MLP neurons of a small language model. Each row is named by its layer, matrix (down: output weights) and neuron, and shows model dimensions 442-633. Each number is 128 + 32 x the weight over its row's rms, rounded and kept within 0 to 255. Numbers have three digits each. A neuron's up and down rows have the sign that makes its largest values positive.
A block is one neuron, or neurons of one layer that tend to fire together. After each block is what it responds to, as a language model described it from the Wikipedia text at the highest values.

L5.down621:133115104100179079150094150109148087106139182125154128146156098127100077147127110123090135112128071095167094138103130137115093119154096125142095127092161137120136163166139124138106162160098169198204137155138071171117136112096141158098146128100128157080103185149135177087161107101174110127131135161185154143156114093125136151126127159103089131122148077111006183128175111169166142154126174166080152099080117150143167189150156134101199165177186113089124115158127173123100106085186101125125134109110123160141202093126128158103124125152160109163119160182180141117093183190114117109
L5.down1336:076172135080111131090185066118056145100127143116122183167089054145195145155087174121088137088183111078143111146115096153149186148145128111121205153084132114097181137120091090147125120100123143141169106058102120116113074158111102128140122129164109087134155132158162099130124144128117092167139097123070117075111099119120137134054103131102175110122126125130145189146125126111160095139117082140086115150137137101101114104167063125128142078116110126165131195141118146148111159179172148155137201132104108065117098116120154066086145113151100124100139075100135126142139112107089121135
L5.down1341:110101115154113171142139092151147078096155125155193091154151142154154149142165126109090131068173143093138168134061122152085037164134135071131121139078094133136150140113096069151120162137121092144107157090131135118068137099096101218130051139075186119167053179151107100079149148113135127149156139095151170146154126153141171112100131150143132160103129203136020126128111106139158113117097099126116122128119133101172115118162140200090128182173165188099140115165114096102169099177121048170113163146145146146148147139142145128127124104132112142133088115153114092130067188103141159095
L5.down1354:147078136175119123085132133107141161095115135149130134149131101163153140203120137167144087175103145105166120143155103166135115123201109145138240174118120128119141128163122133093086093138030091099126106066152172089069087141203121128161139097123096091126069105142145122135105125157070127148120159116135119151140136119130116151142137095133152151108152127089086041143100141136135114154135158143104118113151176124103086073182105120123154070111114121167119161097166149141142100149097178167121046133113082130121082093133141159141125140151145100151185097170157121184121129108133107112
Description: List item separators

L9.down97:152118130130125076148134117102127134181176129118151098112139104176097166048199056141141100115106093152123102125127149103119186107121112167068144203134155178114154131127083063118073127166127147172122077150126185099118114095053084156071123168015123151099156108183165073069153159121140153153099156156113162097107086122206119155100155088108143161079116071217124117083138140098096116091172127139128095147128113166120122131109100132103098155174203087131162107119106157177135119119128154084155110180154107155177086093133114131144155130139170071137100122087119125125147144143113107220
L9.down202:164154153148106157077144100116142105114150080127139113154119077112092150127122179079152157107122116108152139139124116138150126155144112116131083190151130141106109110101136089120141103191132134124128142142114117160151152209144156099131104116145128148145085121088101130117095134086146122115123116101108095145092189134085141143046166114164124104076100110083129189144078114105106106067100144154181133119025203139127129141077119128129136165137146172133168152068107106156134119107154120145094109093103128109107157101080122164153186127157128080188230175090125159197151143125170081095
L9.down286:168133114121137130159123128115112112104138147162136140100168159145087089082096104162114126105172138134156120139139054157144120104142116094097197131107089103147174100090073105132136072115125135118128164138082197158159098152144119102084121176225136152097053145113163072168148155103113148126153120133135121126115154130128236159148186090134122083157165165119041163093162136143103127163167138059137153163169075110156172117138125130157143156094120112149129183178175159147140102154160150107094160160206184159137196157111142166138050147144095215126093127085159121092110137159109065123
L9.down394:122145118157105111126168117072127155126146119078102166203149079147137157138169080124094124129130094161183092101095169151109161048065095115109125163138190198094183167098107065116129109126181084100187091112135161188081115125178133096131120104092152112107085064143189138071115146111117184152137140212124170139176073182129101151106156104088164141141127151154113129119146147093153121123116116121179130118118170123192169063205132148171157138106145150127123131165131152096143142177055127094153145119146163145093183123122058150154141148106057086084087091121147081179086136160178096177
L9.down399:091143133128108144113110122084161160092131116074195125093045103087157125132152200094083102100101167094113081125106175157136133067124130124110081121142168117123123105128149137154085122118070116136108079127169156140116111112109114134066208098117126072126131153162152164121190091119105123118138137106144149141188082126133079173157156117144125209116097129087107123103112089105097151077114077129121135144156104150134172130117147138074046147110116144175148105173119126137071187117132113123097058102159111100158164150106122072098175111167123138138134097127133176154180104101101166123
L9.down534:161191124118114114174076173129151107094101088189113115125173080104129112140145138170123081114134141094117048112119137156126163125119131074098137135131114127109186115152168109084155140147091092122118100137083164106057143152058124164066138138158092125103127117132129196161148062113120158177165138114154196188110093156145154160131166179098142142083185090115045153120160099126120133147093172146139090127181125158079056111150161163155139115140150191164170146119210096126157171098079114143117086131117148085140134142156154126180116110176134097125134159082122183162120149102085098128
L9.down561:123137069140131167151174147162117086149128131087173100076057176140128125161076170118112111091144132148131075107088164183197211087132131104158119100219101114139113060133207190109114095110130141117125089114128125131131078088150127092082098147159085183087150121150155139173117122131137138098121133084147172129135107127100136180142154124141148073143098140110104076156136107117089114172164078100171161110132109129128116137181127089103141116163077124099111088109133122148088097156134148142172086220150118106132137146131090140120099099169193109142054096130124127150135152134104128103
L9.down647:125116152098093133180144114107137108189163170086113161192090087095078063162068133094105109141159128141144104161126194175106119106101139126127188132193147172111076104079153110116105152114126144146148094121133114126143119187140166073064138211004172111157142129185110144117119172129123135078173146148119124152079087126200143138109095106097126092106180194156036069169161152146154115175078073114114145145138116117125129084136129171147054133088186158104115104195158144046186087145184180125160144154141130117178081152151120102106117120105182116163053190192094121151152157097147149091
L9.down712:151120105153135120175129138119112129139112084093129126133115088091108150178137119139119235095139152155093064124120116127143092091156146196116107151079040147149060119128108149141157119115137117129155114140146143132111132129175179115139131151120117072109165066128160148128126143133139121142145101042110103153185208069095080121070193133137126172128110155114123091129100094125092123102112089082096157120058119198190175116113119088126145156113085179132151176091122112196153145089125139136109134129118117115137085070160115105185129123108171125075148173121120109145133168138150132151
L9.down923:115091137137081129166184123068160104156136162147147124110153146125205106170111124154171103115087173142124125079149057131142119105119156149134129135109147147122095130115137103098083154122169097137119117168163137105161082129160205090089098124000125142142166138128132155091135090125123093134163214130148160070177100139120172137128079084059092121175159091133034122139172166141151152143117123105162135130132106144101122128112146126110099142119111123100100081124146147125112128165079134182131178150133109059152097123063151145120136130110165087220129128103135114137150134117098170159
L9.down953:124137138117158099153118097161107095097104183078129140160127152128134112146096129114143162110166116135117169127150097102154119106188085153088146071135121099195109178124097125105143129063160107105125144060073077096163090148111124076152122109106102175096167165148142147089148191132139139120108112210131174165130120174159075120132164113130061082098139171148122060142145151115122165096141169082140162128125102095123157132126073104123137133091092161170120146083115112140082132188143144095119137128131120115075120162140090141192106113031148106147129054170091063140107139149131129154
L9.down1019:121110153079097146120065141110081122140108179159098083121106111124140122130123167160192086133141096114182150134093104116140167104084126134073161097154133096126114138125155076131154168194175097127129092139122145139182126146163136171131196100128190154142162174118171166104152147134143188146162144172127167108144071105060070102099127137130140086117113133150071106077104148150085125143127203117144114108134149086092127099148140155138186112084151153151142125068166151155118134168046149172130099106110082082136103106132126151171182115151164148156110052113116153166149157115098085123
L9.down1161:058120120163143140101171114132176149135126150096134135178178134166198091149126128071147091136118156151102167086116116184163088127132169115133084115170123159107163086111110159114078153155182127113059121080147112132100143129152096129165108139114090130095165136125176138059164114186135110117129121131222201102151191064191139140159072121140147162119164185144085106121155139145129090145147121175112124153127120098148106089133148159199013182111135113116091118127116197091107154082154157079152068126132122122082113104102140146149115116179108099134084095167156159143147086171110170122
L9.down1172:094111123168130117164079094117119161082129144145171113128145106142082128123143154168089112105115115123179145114157089111152066140099165159117111115139105164131118142160122132085157117132103116196123148140123136181163093099142134147129110106082143082104099154136140153127115110141086080144142169106184100075071098128120100117172139157126165117147124124124194059116119131148123149192107167169126151170087109134067118132121197211101088094102136119080098100116093132118048138099077093102132085162162120143111125167140131073069146100075096112148136154145128114150152132091122113127
L9.down1477:153120151130140092108140107160108104141125098137117141103134117106157123121081107122112129125129174100098093077079099098086176122155158158109117108123142143153140152158177067157112165156154126090150116151129133108107113108191084106210137127138113108159150138091154129068145080172185133115106191131149155181142129069116123098143113084098093163097068120142101131133134128108030139047133122137086118163144151176116152106145159119058101145081100132117089126095140139169163101115095111140100123099100102174151034117125109084134133111087127159129147154110178163084099093096105128073
L9.down1566:138216107165100121192142087161154134165149108156155137093071128098110174161123146111186090170108159127143073122169163170188141132121092148046113174116161116189114153124110153145106196098070114166161081112149240047142116152211107139150126119073164139139147139162154125077120071150142089134203169156165166131064087128177185135092109099122142093068150092108075103088156119107150138082128121164128149118079180155083173160172041102178136151177127150121146119127158158133095106138153122118121115112136126104161148123122196095118145086159103116088057154165131104161092165121131134113
Description: Birth-year end, pre-place tokens

L7.down1283:118064147121139087142124113126131139137116143134109185155126099076093168155036142122099101060124170180117119146164149103120096176102156149090141131143146155079145097052175100132128161127122091127099149152153139147145106078134158151161175160073146112126129134155125115074098140083109123086114142163135101196129121137137059149098109143091143167096126109149087146101117089167175085136066142164122177160109154148111116200112094129120116124082113102096188081190162129115105138143118101173163100170137178134082175109116114127116179157103108117140136130091163126191121109088148113073
Description: Clause-ending commas

L5.down320:171162064113116144184080127178124166157145198166173061110108119190110107084119147093117115103068166109103106128123122141128078152107218126115112105131171146089147107139108160134068136128145120078111183158143129123156181157096103120103111132147125147167156147144145149135137088150130148212140135176097112151134124143066142057147092133114144163142144132152143160109111073068097078060087150154199139163156135130101093164151136164109112133119110104138178181159179189124138161159138103105158146129105147182162172159163125162118121108139178102102144166197153162046163190157168148108
L5.down582:146081130126142110078093134093073148148118145139160074142154066100129145149122173157138092074138094093069103145141123144161127134143128119066144116133132094096106116110146136108092133118124092154148128079135104078134155151161045146147136149192056098127146134114160071084180134088066147169118066102149180103100121151182116103145112130154123120132128086137105091138130128113170116129137136185159083173087105114134074108157132117078112173132153134189113120144172158142116151071116125112163122120092139118178095129134175134048109132159110152160148138184132146112113144130093091100
L5.down1371:171147108117120108102117103086097197131139137177135116164174104156127059075129156151185114150133124115081210128162149114121196171159077125126131133170116147116176159138136144088125107165103128118112165132160079118116115113088139165144157154181145148100105120172127081148109178104099110065132120175142114107070129125124088130086167140117157084163113168086235109188155094129141104108095129110140142137202106140120121093122151131129120140088118093132119085084126088141104194110146126058122083133145136162145197151134112021113104138147186110074141131132138068140085146097139191109
L5.down1443:159137126176094091118160080120108126087178163148117162152168148150114129084128103123097127102177148115114106190073061152177172141133101158116224101141143077133113098089094152135117154158112118130106166120132116148168143052139134078128137130148102097140118137180206192102066101106130147064140093113146103107136170107153068187102153146110102147145121096069201145115088144100145100148121127160110129112090090071105122174094128154196104147111112184116182121140033145170109089145149166160102183128131120099102145064135127118127096142141109161080103098156110155110101133152132108194
Description: Birth date completion

L5.down414:169086165108117164140144111107202100132152142109150130088157116142191154092197150069123142089123153132130142145134078102139139141184062114160199153074123174140130091089088076116159121119206126169182121111148108116123138110167115109100162109128215172093115132141164088123145114151206090173147109117164097037094157175147128161112140128148181107163162165119164175139124181098124081067150110131089107074177112144129113061107109162129115121133112143090108179156134131112123109123104132130152160112091144119142182164163140133136156099131111116106160145158089131139116139100201132102
L5.down446:117076178129154096115129149088117074111120115132212216092155127160122113119160117079152160070142090102108152130139142159173113082122141178120120116178154107085110048173119156171071130118098084180125094090159142082146136158167123158087110127100133125084135121145168165156121121140153151174156124138188098148068130099160139122146182103156128071118101135129155154141108126106144138165156114141140184145152135125121091127135047103100158159058133136122130155096163126146106149162133135110126154118100086042154085103201138148134151078131121109142086143130166101172115157115153131064
L5.down569:126123159169130131110155129144128150099124052122135133101071101112126180109121099125083133151127181123156155146140127116155116167152119084126030113102143138112110113149153114159110166152150136145086119144169122133108103153186068105142168150037143142127076105129152176117086126167139089132111144147137136093135125118106151171087108186123151170104108067149151128126169112146126120141116145139110140099112100127127089193149110093106181133158124111137140064134135125104120159095097120134110195116218101139144186089125216132154112107102077114113076135144108096133105151118139110136
L5.down627:142174160080094164147112111109179164050127100143121154090116110130170128140145052111110134111159079133146123131144129167119129185106166184078112130151136114171176096082092167101107131114155112172165141118134143132179067123139147128116132153078128159156139151152127113128147057149106117079160132121164051177151084120072158095035199161108123126143181085112073157119144116163080148154139165065106140219134107144134056108078157098138147193057106068099138053128132148108194099106158102146150135137158130130144158094084103132098105109137167121117162172154123111177123140098129094108
Description: Organization name endings

L9.down70:182085132132092132115118090150146133062085145120097135084106110148154141102141171173115093092121104103176131119156137123111130109111114072104128156102118141138086162035167130103065172174088095157158139173130148164154096119169153073079168108030120140083099116122105094120143175075114076119119104057194145127143101107169133141107163178118115130133084125097145111095075134137194189173110119064132137177143174134105140099120134113164095155075098116183110146119114124179101143133148105153104098082113159139164049102107174111108094162161152092108143110152174185163096147120144182094
L9.down159:116112101097185110078133144140093127117149086125156069125120102164140162114115143172134096116107105156135108133118107183154131145175064133174134199094125102102044112121124134111114158173121115142146119121142098123165121043064125090136134132028097166127150129119121127146109098029145133146150148154146141153084137182144147140185105107166108093128054135100181106101189135160152138070175077121124099133125129077099091119207085128193145071064083091132097122111135127159106168135164156140143140211095115134144088126158128151103106130099108122127170194170140070103185122216080150119
L9.down170:143180144135133129097085184159119150090133162127103151131131140166179146188085110145137133151120157145146141103159093134130154148177111124124136154117152151116074178085102160094164176111079159123135135144097151128150109102147140116113232086078201126131133079134121115144125120086110116181163121148157141100083137068136125132131152039116135139105083136065138108115182100093102064098161179145085197141115096128153132120131109152138140093106083102209131104091130117118079160179170121174092156115183117111211102132161152161188139137175134161097120155144096129155142161164114070145
L9.down327:124153206166147160179140130147085127153165123107245183146180100139187100086119139145145095127142108128140109174153165108139090135122141135145125160124156121115077117104131194141127106111175129090071136110167107170136154087136131121125118173217119122132138140129132106102119116147137171133155172144139127133127160102129113143120103037193151101142150113151061136128136171143118142172127151133049176165124131121116189092158098166139116113146124111143101119161098149137078066117066152151143148170076126128139080159152137097161201124195132124134099174130139125122164130158121131135
L9.down807:152067143083152128157115122134134054136150146124071098174178135038098152116162111141160156065112154062128152138160104156065125125101097126130098183171143126164127164140122174139112199114120110134129091096138152141143086176121139157157153107200119107141158136188120102128138140180153160126154095154108188114191149120140077167153158172066076084131186152149120120125089119149119119099164149174126134107112101146109194170132155110143168152118123139110099033113125079152128164118139136144092141113137141118139116116172129133054131149148095153138117120141139100102086111080118104091
L9.down848:178141165117186118162081134094140086149118131140157133138155061092116182101110173108081113119145070044139160117119097129162127134044103095148162152109121091111064168139103145205160061116133106171114082129131096133132140163126118121164146162002139143151093098164159109133125072151134118117203143115166116115106113145113168149085121122129144171099155116160130107141075173060070101169129124086126179097197130169179098122139076160134137203108154152142123107105090178170083148146151119149119115108111157095208163167188150050148146079134114100197095089080150089136118128094088186085
L9.down890:126117164148170111106158081143128132122149122172137135120142169070137174117152116119137172120069166112075136145138181150085111121125125128116138107098116142172132128088109152177150124111163167091132113076166089123139136127156158157089053091012094137126166133174169163098143116157134101174182105140136169085108148131146121137062156144144155149103182107093112173092130182174137127144094173132160113167151124120117122147120072102113147117135161118147095112102161089126112145164144120161159058149118119150050070146111100192126069110106146082160139095072063134127124097123102108100
L9.down972:168126169159159190144059159115124133139122124140170084140081126107091118123200151174152101153085126137153122104139151104117106145127073151118105123174099089108107233133098138151103139134052159151067100140104128181125107122145155129199071122089163163147147116099138096110147087166145168164158158137183142060130109152059172169156094195109108071112146112103156128095127176094177123158166105168085137102089145128090142124098155170135145152119083102088083109175158103101074112117175081106137160096173140111111168118140114159164063086111105139089078119143072019100189133135111153081
L9.down981:130170115151100119101138197093082116114104159117131105102097159147117093154124135178171145127156075135043148112123151046140147148164162095122077155120162081091109199107118124192179170146096133150151099126118098106117131163083083082136125117208152114119096133112166080146129116111119118125195132051090063093127097162115132117167103122133109129145143130112105214112128193066158138070165131164117163140205164123148161078160184150115118126192131086152129087145121089107115124163142159131140127176160146090188108107110083135187152070152097105089031116087140078072163165163153093149
L9.down1006:141116119090106081125183115156129131144090106109146095060147096156093095095142164148111119127127166114059108162150123079107169067115129108177117117113178133153111069067090095119139113199112112151173147175118062194089150108120124138157132114083162113174146108137139125139156148103106170148192122131138138118134149163143176169133115176105180188122171122123176140165106207135122133139122102152177112146127137079109131146165142128162123091072090128124109134107118137137098153146089108130139137101081163080174156079100120131155148167129156135114092144141136095130168151153167117111
L9.down1152:124134111163120154156160106106175115145102100136097175129139144156134100175070096154110143143107117083141125107113163165150171136139092161074137144134127119135128159151046115148163118083140083112128121160167184137124143108150155175166090129138118148136147121113150097167134118055104161042145117057103102099108124138077084152147128138174055079130211120143052145122109167146147140082133109191094140157111143174126088135110107120062080147085105152136064139127094144104122126077102156099123100176141119136162152111121107092148122178112132144155144157073147135095144106183142162109
L9.down1365:092116138109165105103155135141104143130152180115183106095122126167075202152125155151103119184111170135138098138138171151074173123193127175152094104188135093109086138092127139166139109128188107104143154122132160097090160197145125113115191090101147132168101143153137111118139163083150129152138147094121103083151133122088145198142116149107111145112096135113091189118147128096150119119130162147120129118148118111106210126159157152170124059140095073164166157152095131142125149142119115176152078186132131060142117119129144155110119161147143073141064123072082132083169116150109135159
L9.down1367:128154129090116123143088175111142170082124032144122146174139120086204147183162122145108156123129102098112093102129137134170130154138088129119145110152093119142095157116170137142137108086123113118105064120103166082167149107127122074148124179070045165096138176156079156142153092153115227017134181104105128131113149097143123169115156107140116119103135122148014188180147149153133082155137047118118207156081179126073065108150135113109128147130057197105110063098159069082165161094112135148154085155131123173146043104106165101104141160120129083118147114137138117125110014108091163106
L9.down1453:143120151208146153124134056146120133127089186131198038082105089146138183144117129121134166113091109154205088132090133093111133123106111184131136126143159131083040214153125122123109176116166108073107209197141163086129118158140135143123124096146174126120149103112131070059104056127164101166104173123161111115164140154143154170127107155126116142162129136085114144074075109124146105151095133174104117169131100132103137108130120161145152177115123127087120149154139121142098139166130085167101087124150147130121147186173153163127108089101115153143083123140163163150183203163157109133
L9.down1573:147137184154162134154154119145163163146112069131096169121135124109147126129108147130096144158178107178091152077150193097146096178158091157134124153115153125080169151142169143111133110111185108126151078098144081123130164148169162090105156122174065125144134122129101116132139096096171097158082124054076121162058149112086173115101156135107120131113198132092078122131180149187122115143111108126113107143145144144140141059118079116122143148138132106127135091132158125116155151142134166184126106130194095147164113189070127128125063154131096165138062137130097126151093098123123113124
L9.down1708:131159113170142111112125184178161142133140163149091070098130143140075125125092115115123168106119113100169147158098119120150106162106126123185124164105155078158091135116097097114089124067085122160143142129130100094150109122137174139057106197088106127108120115135156052099177141129087074096137092131109141070115127143113142193091106160091104156186161104124076136108097140062119147104163151119140100137111144118122076114086114144101173151092142139096118088131188093121183113106146123149176135132146082109129115163088124171068073141152129089142080132125085040082100159108127121108
Description: Organization name heads

L9.down2:093150115093175142109213137171096141188120169124112136138105130096162072162105189137128092153101106084146165115105124114186145113151141126113149101148132082148080176120157089141172100094139121119104061174054101139178143152169157149175064078066091114088112140078168103133118110130118099142170152148154179120082133066172157113070126167136110145112151088175010087082148127125153135092149103083093160089077133061140168147130121111155100164093087159104098163154071166101103086111116148156127097129144094146106167195113076081141135155156162153140082108111173138097129117095072185105
L9.down324:222127113112131135182085153116130113138136174160119175112099139114113108115148126108112091134122105128125133089112139160102152150173159156141088075140119112125136141156089150141091106140130151093187108206128133082107151117142065150215135117079157103177102144106108135125069073148156139121186133147123106197123124165111181155153131173169106151148120185122012143140180133055160126072148124113149090160107195055133128138113182093089139176070131141106172104100094160135159066067117098161152195170178136141135175163151165086154111143110128118164106116110142165106147107124169149122
L9.down375:156168061152142164119161109135127106126161228160164135117101121098137076125070147075110126125117184139116082134072077124141085142113144125117096127172044126134145139181132155202113169171132133124092214122115124150040073136112102092171115125151204178125152149189172119091106122131140141218144163127164076097126154180175124116089107113130120137108112097098120143109126096152171102170119119137089112090107114100070088147124127110154101092098178129113118148080175147152133158140103176082141138133092085120089141141127114049091145148160103074103070146133141098109147125098152099129
L9.down377:156098091121099142107125096148152151106172080116111193141147089140096157097173105142120083216165204139148143171172173094086099156088116131146083089098144142201114149172145115194168172108095143107096106159159087160086130145152205170064140102105160152149150139114144129199166132113078107138131107099154144103116100124123121114164122166132126136145155087140156133136166150122151138122176091137151180065143121164129178154159161127138110155204128092088143107136147171161134206167174109081145095180151056126137138096131121155081181139113204133153129170117094112130168135096167137139
L9.down516:078129124138097144117098131089123119106098091159126176095088095144130163108150133118127085099097119148125132114102179134136191155139180131106165067111139145148116146082059156089085178104163071111138146108143175110136148106083184183079039135119151127132040132155129134104149117204095207125124137154136122095085087158164147071182174104143115135124079134202075151143100127192131116138102135134122149141149132121110153083178096113104172109121174109142160190146111181133061131107087113121099138202097151140123130095153138167099128113113176139131067145120161088114113125096145090173
L9.down570:117198100094125127080168135104133104146152145141171136105077129157094069180145119182150087170139131139168171147163125092103135102151115088163144086077114147129158129142169134091105124117070068109161158137120134165152103150115141148105136076115154115143141143131129174144132173140089102164134146156126154157119122118188120176200083189156115125176155168111125179199142160127149161119155116108190080143127104123153129105167110147111129100104099174149141119078073098082133118139140099123124090101138124161142077057156100138096178124162149113145081138042139098147143104116174137127
L9.down870:190124085131150071112133188135144080121156173132111119098140125076146119107141090095149088130128088156172097201057158131118128123132124190164133101112176165165174073136067127112193161159128156153138186137164122128101109108148099219161089174046166105187167155134111103090115074137164059152149198176139134123130141130147087099100154124135092169138160181124000108124123132122100089125096119092170181185134114107179157145144089148154148108158124072142119133146144139107097117122114182146130145107161185143096192123119112122136123123085112112166090124144165150130078169130103137179
L9.down942:158152143173120130178145098124159124064097094132192098116122145098119124078114132129112152130215127135117098148132124112124173150126127114085185131047151132169119112116101152148105187123160127121068071103188160190137104172143110127186139088158126133153131088154098141169124071191139105159148056139144144081092137118134135141156189119159114159134113147123132147121172096144096176087174148116126144107072150061167137178113112194112211094098135191074123139086133105107162094098158120122123098166157185178098145157182087121141127109154112103118092158152144067135128103102079148115
L9.down1100:118086168119126146143126129158099136095095097152189095083143166116114104102106129121095167089120126116210124185104117106158112126083127161143153072126121082168130093124125185086150108132112104181108115176183178109127154130114150161171137181135159134170111131102086107142083149121085100172096138088135128149152171151143104106097148150172091154147103121106094137077116122163112163127171141132085145151159117077162120108124124173136061158156127094130152146115145100122126160187123079097166108123084141110074104163155127112150127158149084133125042125155085134117134179130103171070
L9.down1106:210130138088077154178123101094103120157098252153081128112140106147088143078134109097124144111107094122075117203156123175097157088084152163144103106151047125096152119143101171166106118117133128102165140094140169145173138123078144130087106164148169178113165174079162144162155176104179094114167150151154158103146090113087120127154107134138175159093139154131055137133065140171106065153126160099132140150117110132169115158147096118106120100099142161123163108086154116109055122131113171189104125152177125184116163110178126136116096151141088125196096119137157123153178130128098148146
L9.down1154:162118145141161086129121067132166114097069114183096096099127176091133105104155119116089072134086134101098178128158164120181133146089210150083125127090134175149089116149184172149134120125144147126064121054157146079140125191214129064157161130000169086148119111120115156172118115145055174174134128166172063113144092115111121141125140127121116128105169103145061151110095125132127127169105116144095161138151085130213101102118115119126150112095134157136093105108159131120170156135119114180124131089129119171146107103087149099121149124061116159171088108111153072122134115123157160165
L9.down1244:153096169137085088098152170128121116096099202157092169136091147134116199110144171114160143134163156117153160160144167064120056126159164126071130114093135163131118095087129095101054161133118155153119156123140133188146151105143139143132103097000083146182116115127116139110069074119201188127102157169152194132124161147109102080158069162150160123124123129118105144097137165069186095064167104093089121150159106091109112132081162128061154126195122130121118078147077136076170088158112097140154172122135111140130141133171088093109099138096127122075105104133181093143137100084131160139
L9.down1329:065120140153116125172111089165096098136150075199143112133118138103165076089137142107118154119108129107073117161090082120125140106109187087058142117142134129093139090098149116140141114140102119085115058128178090104135122148099139172133145142237051144095067124131121200130117141131129102084102115165109110129089126112145117118190174105166156102138167102104186115149143125136175139096169076138142116085112130108147076173082138124115097159218092154156084116150108110144152081103126095083138133116136154081102078120049108107159136136127110152145116137109124076144090098063188116167
L9.down1565:125151128135124060143106085139114129158070145093135128133138118106066151088113127089131080124123109162105092194147133103102160119090122142112087127107117142081139137085111126135101123159092150145090116098178173151104107088168094124116061133069134120161089116121140183157140117075151122095074153127100204115121130143130150122069144161156117095138156142085153172094114141174145117124208083079109175133107164071137055180081087128100062103143158161132107145142135165135122068117118168056095109117169114145137121115084139082151146139100115159112126112126154139128141046159141108124
L9.down1609:098119157147147145090154213158193162140143072101142204147151120110079086141137124112124110138084082151158117089155124137117138133118128126162135195196195175122112128074097161093126147122145064137153155096133162137131110165113137171171163104100153136106165072117103162125155057108130118101127075149175127088144154141135101138195160072111168191153109123112014168112149202140062076127182119144100165145119107172094153162153108109115103161127183145102180128120154117123107083173156100166162133152130166133158116225142111128150146024102121085105087132108117218139123145177081133084
L9.down1668:205131154138119141128126106141098193128126223115154180135143164146109111188125173151085123151073109147133100135158101122141136148149038182147092137121111124165143110087100158112120110092081111146116117127119167165131166169127111128136155109089105116084175096081161151131138161144098156136122145127142114099134163136103078167110155105160151133125124134100087255150064066127066092140085187115134100118125149194103187120087163163172162120063142150073119160076087171101150134147096156056175074123157115154068148108136064189143088113133065121131062124127066159174155154104104102187
Description: Clause-ending commas

L7.down1682:130128058137197148082137146143144140123057136115137125098160165145104153091123103097131157143111111149113105161176064135146119159203167168154124121130136105118078232192053137127135114107131187124146159159094118128110143071075148202089090152062111111140103102171067161166081106117111156122134126136177119087136135091129111172029105189130147136180069122171143097072114082084120101149129100135087131149100105092131175122102154140074090116088165067170154122134135144119099120103163154152092125124126157092117118150072128099110152128155087156180097149096165054133139121164146103118
Description: News outlet and agency names